Part of a small language model's weights.
Size: 14 layers, width 256, 12.2M parameters.
Architecture: LayerNorm before each block, learned positions, no biases in attention or MLP, untied embeddings.
MLP neurons of a small language model. Each row is named by its layer, matrix (up: input weights) and neuron, and shows model dimensions 160-255. Each number is 128 + 32 x the weight over its row's rms, rounded and kept within 0 to 255. Numbers have three digits each.
A block is one neuron, or neurons of one layer that tend to fire together. After each block is what it responds to, as a language model described it from the Wikipedia text at the highest values.

L10.up60:161043158128144133105094117157116131189103062149098183161106102151103168096187113106120121137079181101123193098181144116095117182172151171105124090104114138102102140164151101142164132123117079187124125157124096139134149122140123113142206109131110130127111132116143164105194081158098041106
L10.up94:099135099125146097110050162102101166161132105153122066141120128186102171144186140120127112170110171162132152108093184106074103154130111078206088126138143145130130098116085116113090138135149087177126089175081121120119130094143085122126118178086111152120136161149116068134149132086134131120
L10.up435:189146151134164175112072124091151098131113099112121099180216081098167093116054158142118124136096156158095114143152145079096070140085173165148199171102162190157062125156056146101133138083104084149155146168155149204166148151125122133108125135108121150140128105177135083154140124096086097083
L10.up552:115112151088132106095101156126051134113134108079077111175125144116164163159115102103112150190120106161138111079105098160094080126119097140143140139183158094121124099128127179131158173137146113143139128176137126193160111176120124140147106135143115133093149153073122116110160113132038113151
L10.up570:190116156082141129174157085114169161187081094113113163176159106124149145154097158091080122086153097113133087141152182128159141078111124122129148117136125122101093121153090163162078127083116149131108208125124172158069114074095149099075136143127137112126132165109113115120099113141126104108
L10.up754:114146154105120091117142119095125170142140160195123066134106110152162155167136224179151087164130106112172103121134174167195129134105118122080139114129118113159091102155152106121100124104165042144134081085155172119137103178127143170178118173075136136152139113131167101160127103077176175118
L10.up826:170093189177106143115116092086132107099126161122145135138144171106132171115081153118158155094122181147150098103122073123079131157147143137158132083127148160076118160115150168156116104161147134103150087114186138146100097096111071145092153141156071170212161162081121124195117131112153135163
L10.up998:135126156082127129145141094181152112126122109099137129145129122086112124140138121123129109106178130151153124125088137151086139148081109134091125108103128221117118122151171195168148160148107132117097147135167031090120117132183132117151131068187154088086169156135114077121125132099094185105
Description: Mid-word s fragments

L9.up48:141082095075154168088052174102157090122168191106193150097101199135127171105125196152158147133100114129176136113136148090126074126086198154144127171110077140094180108186074120140180155085115133182149124143100158174072123124098176072204114110127109087083110122143076150136120125142159090091
L9.up295:132134125091157119118093147149162104164121113104100139173113167108134160129154174101116138191090138132229239121077148137099111122199144182126096085130152100119163185116123139127054143137084152149114085180100112161115074148131098120156130125088156131066115115133137149104117141092154102095
L9.up379:134085139107130102072141112146103137170130144093142077156136207127113107127202094131144150161122135118146094145152104120111138185153095105116163147137110142153130156112084150172153124208132104130132186119108111111133100083079077076166162085175119139155101116128131082147103179103170081114
L9.up386:126129163103085109117147117129144165145182144155175088090163124113066099146122130124195195128107130120150136144122094155124115108130106147135082094111161149116195141159136161121172107136038108120138173151080117139158076072180231151103129162169083120124111109107119152149138162177113094081
L9.up489:106074096177127120178156153136162115114153128102165139184164110079091068109129127136086088164120137118096055133151190173106174149085136213110099106129139131101129166065117168129171179156093181149137141131135134127152099193176098078112065162099140151106135151131142152138170165093091096148
L9.up565:109160180080105089133129091088168179186127112153173128139139152141137149063156107086092221133090070096123138138215114101150131112115141177097177157063099146152119116144151141168120083137131134088110143120151134139120184143152137162109102086129110140101131137101143108099107174142137118136
L9.up573:125130195181172107090130121094155140134086159115101124121113159140175070149101156107144155098103114113127095094162100168108116164140117113127101122116104111136158152142166145164166121131138144120130113104105115132043056105192100146120155067151112053198106121143189106123078085115139199117
L9.up994:133150070132122136068122153081151153140127130123097133079136090154154079119173094132101167116115145176075101172210121098145111101129171176067129150123091133129133161074135124159174142121085084139146118115105132145048148145142097092142157150157214166148165117071078119114123128136164081116
Description: Paragraph-ending sentence boundaries

L10.up212:133124174132145219167132140121127139145117107123129097093138182116085131177128077132128119094146170086148088113108087098127153114138160104125141131134124097173091133190100153085132105135143113197168127139111142108112143101124140073144144098126202097055097066139136120112099146106137084152
L10.up297:128097166111126115132115145096155118102139123087149135133130118133171144150075146131167094117124118092160156074024165123054112146126145141162107125176153112146115125140120174079126178124149128170124195108130142102112132099188155169110140182158143176136158094132127165174087132122073117191
L10.up320:151107185072177096113081115096152106138147117150149142130182122134161092099202160114144170085127076134114123172115060066129092099093143140163117148142151139137076134159095122117158109122123113107090109113113118111110147164127071102179126121220160157162182154133147176137111082167151132132
L10.up599:149122122119196090103097140090133114135138084141134082173144086117136157155104172157140148130161095133083145107120120211182170111114105125163090101146139172091127118128137113138145114144117179196109106135105153147131051105129075031129168138125149106139102088138114076127144138177082041159
L10.up756:107148210123077150105107213115126089120169137086162154102125137160170122151110167135092122093127124087155131078126140180114124128108162113141155142122106086106076127095124133104127142134168032150104114155115155100102103137140120166141102159172186135068135075089143118176102129163092112122
L10.up881:161100139105083121064109085077146136160147124121182129150128089126191161114094095168159121145169173118143159109120130134078161129169112107130092093165078110056139144104138152117108146076096107089159168121158132104108115174173136151115096197115104164118130123101091094128094144121050130140
L10.up914:092126111089132172128104104086113087096087157121103122073198089131150118147166154186106139131201180092202121134105088152179100148203142136103163081144108054136117144143118138102144122140101142156122150117133171085114100146133153179143128124140164092137174133112153165207119110087118153166
L10.up996:207105100106049122090138158121135107158107124129176085128161144171114117115169144141154143135118112111108171172062139105136108088182125122070136096148143068120140082106126112128142030141119129194139105109143146063118107081141109126134160144096121105105157112128165180139154159071127140105
Description: Clause-boundary connectives

L4.up424:094130096098104114115109037173167116155101128103091079195152139139119107095157156163099070141111133144105106150168114179104119039140137159107166148121127129086106130210116189140168119139126112097164222112166163110061145119114122138138153081142073144142104147164096183184113115134119147117
Description: Mid-word consonant fragments

L9.up79:147107180160172172131130149084125082185108191131121106108151168168132091133101104132103113073108126125129130115119147151082093098158126180153102140104129112101118098133133165116080172099170085124146148098109104158136143107147079120073093130114201142129145088083115156126182088178103109121
L9.up99:173113155179081132135129184207194124150128137162103125076072097099127114129098138152130125131133171158211106144083148080125082148134120122126171140110153092101148118095129158135156161132124133126130191123035163153107042107139175116136133122143159221109165072129103133124058093101101152123
L9.up277:166125129052140133081113055120197063142035099079127087140113105139163100132144113058125126072104121154170046140054153176116119198110162104174148107142088113133162148113100155124155126088114122099118103110141061082146114148168130111165133071139144136129140132179172116172173139074121107149
L9.up437:130127157125121176118180186110179056066148181066157140141170147113144095129122120123115132111082111132204082122112106125092088172157119061145144104084139110123111130142101111115163104155111064104149155054087184179136135114159156107071111143147185134170110146128090146115097173124149097140
L9.up506:113140091150104087072153138136081137156117119115102157126148137152073140151138058165098174122125173114132172124122125150098205126107133124117130132197161206081145080180172150148105115071121111162174129149138140158100075080102096117126133094117091136156177103139121093148097133139127152154
L9.up720:102115140111132095124089117104163137132117145138172104081166104187074121145188182170161149146133130090142110125147129121121197074108184149217110145126072159083181157168064111140090097155112120113108182078060089162073116115101124112139089177060137157040131126098181091156126106105132093165
L9.up843:145157160106154091187116175145152120088163112113140133113138172188146146158105165138123112117076150121148099125162147120119102116106157133154126159118080129136082078136118159128161144150155132106143158155067148127197152113130117099121122099150140188117153028131082150121137067126125126156
L9.up925:154103138148090180100085144145152060168144119157109112111137118082133136159128088098145128114129182131158093184096148131062073073176157141134150151127156129148119108131140082190119086157116100145140057144134073120074119082149091134122105091123162134124190116132159127091163050102138133121
Description: Clause-linking function words

L10.up303:150148157135135130150151129110101116132162139092118121121094141184091076150079160107096136151087145115138116149079149071115161113176150160189083114053160119158149144116100134102134096195076098162125082103106120172154112163127177113134082108124139127146180082100123123176109157109101133119
L10.up317:133148085134118163093102108096090161088115125094042110211135122131130134144138188143124109172126144130150068108092143131112177157110099142144132097153129164060129119102103118159217113166153078164088121110095082099095099120118131113156149129092112129100162123089154126127091138142151084136
L10.up576:119129156192108145082097099080148127165102141136101129144187135094191114087122150130183067190143179157120166140166091071109081094196113169129138112163156072099160133089141097167149055131138170099139177112070098160109163177131124109170121133106062167134118099088152174075145155064144099102
L10.up730:150101135081179136155108178131092135100135124145160110130179080167163132109175173128136139204169151125129050065090082165093100107166102076060169155104113145084174106162110109106160125103083141147147152167107091106122117092121121111128099126154163135135181189171144076128103136141139153118
L10.up761:185113181153124139068143135113093174175132131158117173113173142134123170140123144074069065104134145176137092101123140166169056149083115113133092121111094193112126128121085112131117081125109106205175110110142188174157158132118144096129085123125150179129134095136120119129163064165130205143
L10.up776:116119127168157167188117161077093086136177114143087194137086101137119089145147117106173133145127113140077097104090111134099090178133142185165079114099081157098160152118073106115145125114146128221123094130143128175103122129121175135150138056138142133107166094167090141152134195140091137087
L10.up1013:046135170071128161102145171116122131149138205140091114112057063143152132116131121163068109180166117145233112105131092145149189139128140197150145128103124105141075119153132173103172141098099113065109068117148112147133146165196052109153109148121126140112158068132151187119134073097151130137
L10.up1021:175165098097143124162138149120172178137120130102125110178121113172176100112160131123170167121153166140147155115135134188151081099124146076116144110084083123071181105152155141139117139146114139152114089065150074120112122108155140111174093149125089142152111120134119117191097188088126110158
Description: Sentence-final periods

L9.up58:201113139087106134081116130065151153159095096114188111140129131156140131174124076133131109101154104146118082117182043103122107158148135127103142119118087158132099132170128144131099136120180156113125133128167107111097132138149097146121171099069142136139146106154083113134182129133063144195
L9.up70:115121160143156088160124146153124147123108135055149120151091094110147140144117151117055140120168127148152164068107094175117070148155146160132139151138090156090116146143098080160128116134139133122113164109135130098131170128134097179116136159136086064130137154144132138137076154164117147128
L9.up102:134148160126116184160116190135064176132120106125188152117103112109057140117091163100026103115114052147105138103123097123148118168101161127172117091152110179095152131162108127132086101097210178128091104164117094170108131095150089125146132097126131116118153075152127150070121150098127154118
L9.up109:144084137115194077153135126096161087163111161198105152171136133152126143104090148106122106169143165170171093092058108225170116161190155150098092128079154127165131215157157113115123129103095128134138166144167092141119149154124139115119106138105099084129170170129087127135156097151168138126
L9.up222:183096113138167185120098140137146106116113166116109121073125064201174130155157080139140185146160101126109096144108060155128145151131128147115120138108074169150155139121167183074155117132179170115193096085114132070131074145131100121159130175100116121109167092088120110152143109119119121119
L9.up274:180143115147128125119161133162116109125123112104118127173141127142115112093174186145169108141084120135191131122158170101140074117147136140135148100142128104058112132141125104173132115105091107117095181121117168148084132113143075141095153067142074115121141113061056134131147114086154143148
L9.up403:131114148136158147103120128084083068116103102096110102074096124120105169149153131163150148118128077117149141113175178153108180072128145084130149087122073133134069109139161121164160191124124089138176177131112138159140180105126158122176147167106155135136152084075108095082127167135109137148
L9.up763:082124110194101143141101106149139165148111159140170048175085084109141087064087160177136134106132049133138177164236094113140127096123151095089138121113118135104104129160189136134132160072190142118140127187141155131095108132143147104107119175088090159153126112125230141118156057137139122140
Description: Mid-word split "s"

L4.up1007:131134170137135113158153122125135126137181135117118120129125092138078150162153159081095110149118165152140122111128149124053087123192145174107111132127097097137139105088127178121117130090125128076125138095114097191083120065098196109188184176092192173117169115119136149164154161068079174125
Description: Clause boundary after complete clause

L4.up463:132164155164120111099108122062135113085140132113140077134183124165121144102131097181165111118167122137107086067073114157136135107167135086164164195076100136142192105159180160141054124096158109174106105148141107123172133146168109101141145117189117173120197079088156121086173076074060109110
Description: Clause-initial subject pronouns